Weights of a small GPT-style language model, trained from scratch on English Wikipedia: 188M tokens.
MLP neurons of a small language model. Each row is named by its layer, matrix (up: input weights) and neuron, and shows model dimensions 48-175. Each number is 500 + 50 x the weight over its row's rms, rounded and kept within 0 to 999. Numbers have three digits each.
After each neuron's rows, "fires on" lists the tokens most often at its 100 highest values on Wikipedia text that the model never trained on; "fires after" lists the tokens most often just before its 100 highest values on Wikipedia text that the model never trained on. A number after a token or word is its count.

L4.up537:487469406483450558569508489528457452531491450466472602358525511511497484495457515521552517450424526473443563479478456496459403449422565514528556469535500561547396529556562464518527460566409515506488568499559570519425465499453552451468435543567342577540571505457523453556443535572517588521473467483473399439384520515581548468504482511545471543492511524471510577464503532457515632573554
fires on: "e" 29, "at" 10, "ce" 8, " the" 7, "ame" 6, " " 6
fires after: " on" 43, "n" 15, " W" 9, " O" 7, " n" 5, "un" 4

L8.up174:531577456433494496550430496521512448516485558518598542576490505402499582496522531475434547468544475480485501455531461452489447490478437546509512497497551537509510421559526483483445488514536548406474528448502506564416499416483423488579510475453498534526532561429554505460494494447489442538442556440517565572506557485515542481516429550467533622525478508490486486533459609489470455432456
fires on: "u" 14, "t" 13, "w" 10, "f" 9, "it" 8, "at" 6
fires after: "e" 25, "le" 10, "ch" 8, "re" 8, "ad" 6

L3.up370:586586481457491516389470518495479557486438465491512526539480519619573446546521515485497458516490453496415615485459588440415533426494461525520520546517495478506473490575465535413540522500565452455471542478479444580491471516425456411460515512479480505494529552635631651438542478440399469509447541540473466542499473536411462571547497557478493575489480498539483489512565525508542497612589
fires on: "our" 21, "end" 11, " G" 10, "ive" 8, "un" 6
fires after: " T" 14, " St" 14, " L" 10, " K" 8, " H" 6

L4.up372:481610469578511512497504530612561482629514420534467428550473488469479535536461440482533441541612507428531483439598497524478519430468536435528454487596445554569554456463541495456426548438427419604514478591532461557500512566440440456380542476462517462418515542499472528448362538565491466532495457571523502576355406454459573493541522518438551449510480480466499489486512525552458475498456
fires on: "en" 28, "et" 20, "ell" 14, "ep" 8, "el" 7
fires after: " be" 21, " w" 17, " s" 16, "p" 12, " c" 6, "h" 4

L4.up817:578455523464543482536448519488515536542433581491433460533509575482466547517540430508474481482502472513447569504462484503547528479452519521560625491453557429468541477441537487485443485431496627505482425400497518522402488502530574529459571565478522591580399557469454394562529533509503512495518518517502554489523495393511567542359509501480583525643527532491498516429406567480434430407497
fires on: "e" 22, "ong" 17, "at" 12, "od" 10, "t" 10, "ver" 8
fires after: "re" 34, " I" 15, " al" 12, "o" 11, " g" 8, "e" 4

L6.up815:570480459522508558641404566548507478456474475470487540518531452468567492455431547522467545513417469487550564487534464469553440506451489531529427448478486519469477518490547502501518514542551400561531484555486510561459550545507515505463462470504453516509482533489465510517393295508513475434482486563467486607545497522533536535570534447543506459538458468571549518424456490505552525481458
fires on: "b" 25, "ent" 13, "ost" 12, "ly" 8, "oun" 8, "s" 5
fires after: "m" 39, "em" 25, " m" 17, "b" 6, "on" 6

L8.up506:550395514535483484539536439457560525491491473552514497479471494410461492359458510551517467465465486530480472513590540481489530455409557563514396570592478470414463528511557557451562504527548433462516576465551488540484494543496463532523456554523488387546597428494522565512546618548523585569550477402467490519425539504539500527502534585502516520559550531512481526434412530519398551556516
fires on: "s" 41, "es" 21, " al" 12, "ies" 10, "ts" 4
fires after: " con" 15, " R" 11, "p" 8, " r" 8, "ec" 8, "ew" 7

L4.up691:518465565455438531477487597527583488413498490542529439476558466509541578407479470513459508503435517538505505451510548452494466500483579492507460618503414468493452458546512487510576586493480419477523502533556450527494557613411551400514464574492437455497445499494561475471544549492418559491482399435567428417408551515369487460464479460453455467589470461525490445508482558526468508577545
fires on: "es" 41, "m" 26, "em" 12, "o" 8, "y" 5
fires after: " r" 36, " R" 27, " re" 26, "R" 5

L4.up53:503474475509452554423458454567519431567486474546601537486506483491520520546506453480485422676625483501545447589606534564523550520475455485507548476586469500406568532494434551557481526488482439576489517534479433553578539644605484494506522484468620500485469520495560516532480573477421501461536406421502528483438473462476487514544482476492490485486422407526536494503455463471463603437508
fires on: "en" 30, "os" 30, "o" 10, "or" 9, "on" 6
fires after: " b" 28, " be" 27, " th" 8, " c" 7, "p" 7, " p" 6

L4.up808:472471459517405570582531452455503534507466462463553561494497475581519471446498492424408469518503497478481468488590491496509516570405528537534452539534500472527418524481631539517605558502453476453621456503542508466520607484413460398539413550514442496542537593454484445592515457519515410436446529482397578439445525424507461402554502588451500501563539545450542425448520473604432466514466
fires on: "at" 37, "e" 34, "ly" 10, "s" 7, "en" 4
fires after: " St" 36, " W" 16, " w" 13, "il" 12, "if" 5, "un" 4

L3.up383:536474476540472496638434519562513501497472511495526543412512495586455578533531553499510450448556468516439532451546495472478395480477422498487553505512491496408490526552478474496503447477423501589455550516529470505402444471534460590582482530521487524527534548484555436505509394521535476488456469488476579529509609542494610542460538406576480447523397626583481532442400460481481514615539
fires on: "c" 52, "ame" 8, "st" 6, " In" 5, " of" 5, "ter" 5
fires after: " M" 26, "un" 8, "n" 7, "oun" 6, "as" 6, " n" 6

L8.up468:562535476459479539566462531543441515525475488439450475455497459490459468467504476485479526523488532545521544452420446545435517520519448509449520450501485510577528422584499444459489535514543522550551564432505585516480542511470367458494458549377505635569506458525516410424567560460519515544405526418567536419487479516469543481555491602583521563409516547461437539534524514499447517528447
fires on: "f" 22, "it" 16, " th" 14, "un" 9, "p" 5
fires after: "s" 14, "ed" 13, "e" 11, "ad" 10, " de" 10, " J" 8

L3.up844:513522474524429625543543448443535479438482480458509558492498447565553508501516595551492550585461420499441526527561545522489507512451544509415427530480525523437458574491672485487468496424514544478486541486416445569414555453418455540496546443422544430571552574551550500409581526541529485431539494385499501558454543415542521473511490549484557488554516551438537500502542526454494487453524
fires on: "ld" 62, "at" 17, "e" 9, "ill" 7
fires after: "or" 36, "ou" 26, " St" 14, " W" 8, " st" 5, " w" 5

L8.up386:418516566471515624472463465468552465516496460410474493532533434436487517627491550518506516566487546620537455529506553564472503526466519504552491541515516555512540503582448468516443417521482498477565522478332441525447476451526550520553428699533540487534564513477504574575560508554474559476428554576500497460515466520523482526541570438595512600501535508480521508471467563551424467459489
fires on: "re" 31, " B" 15, " St" 14, " K" 11, " V" 7, " R" 4
fires after: "c" 22, "," 17, "ec" 7, "e" 7, " to" 5, " a" 5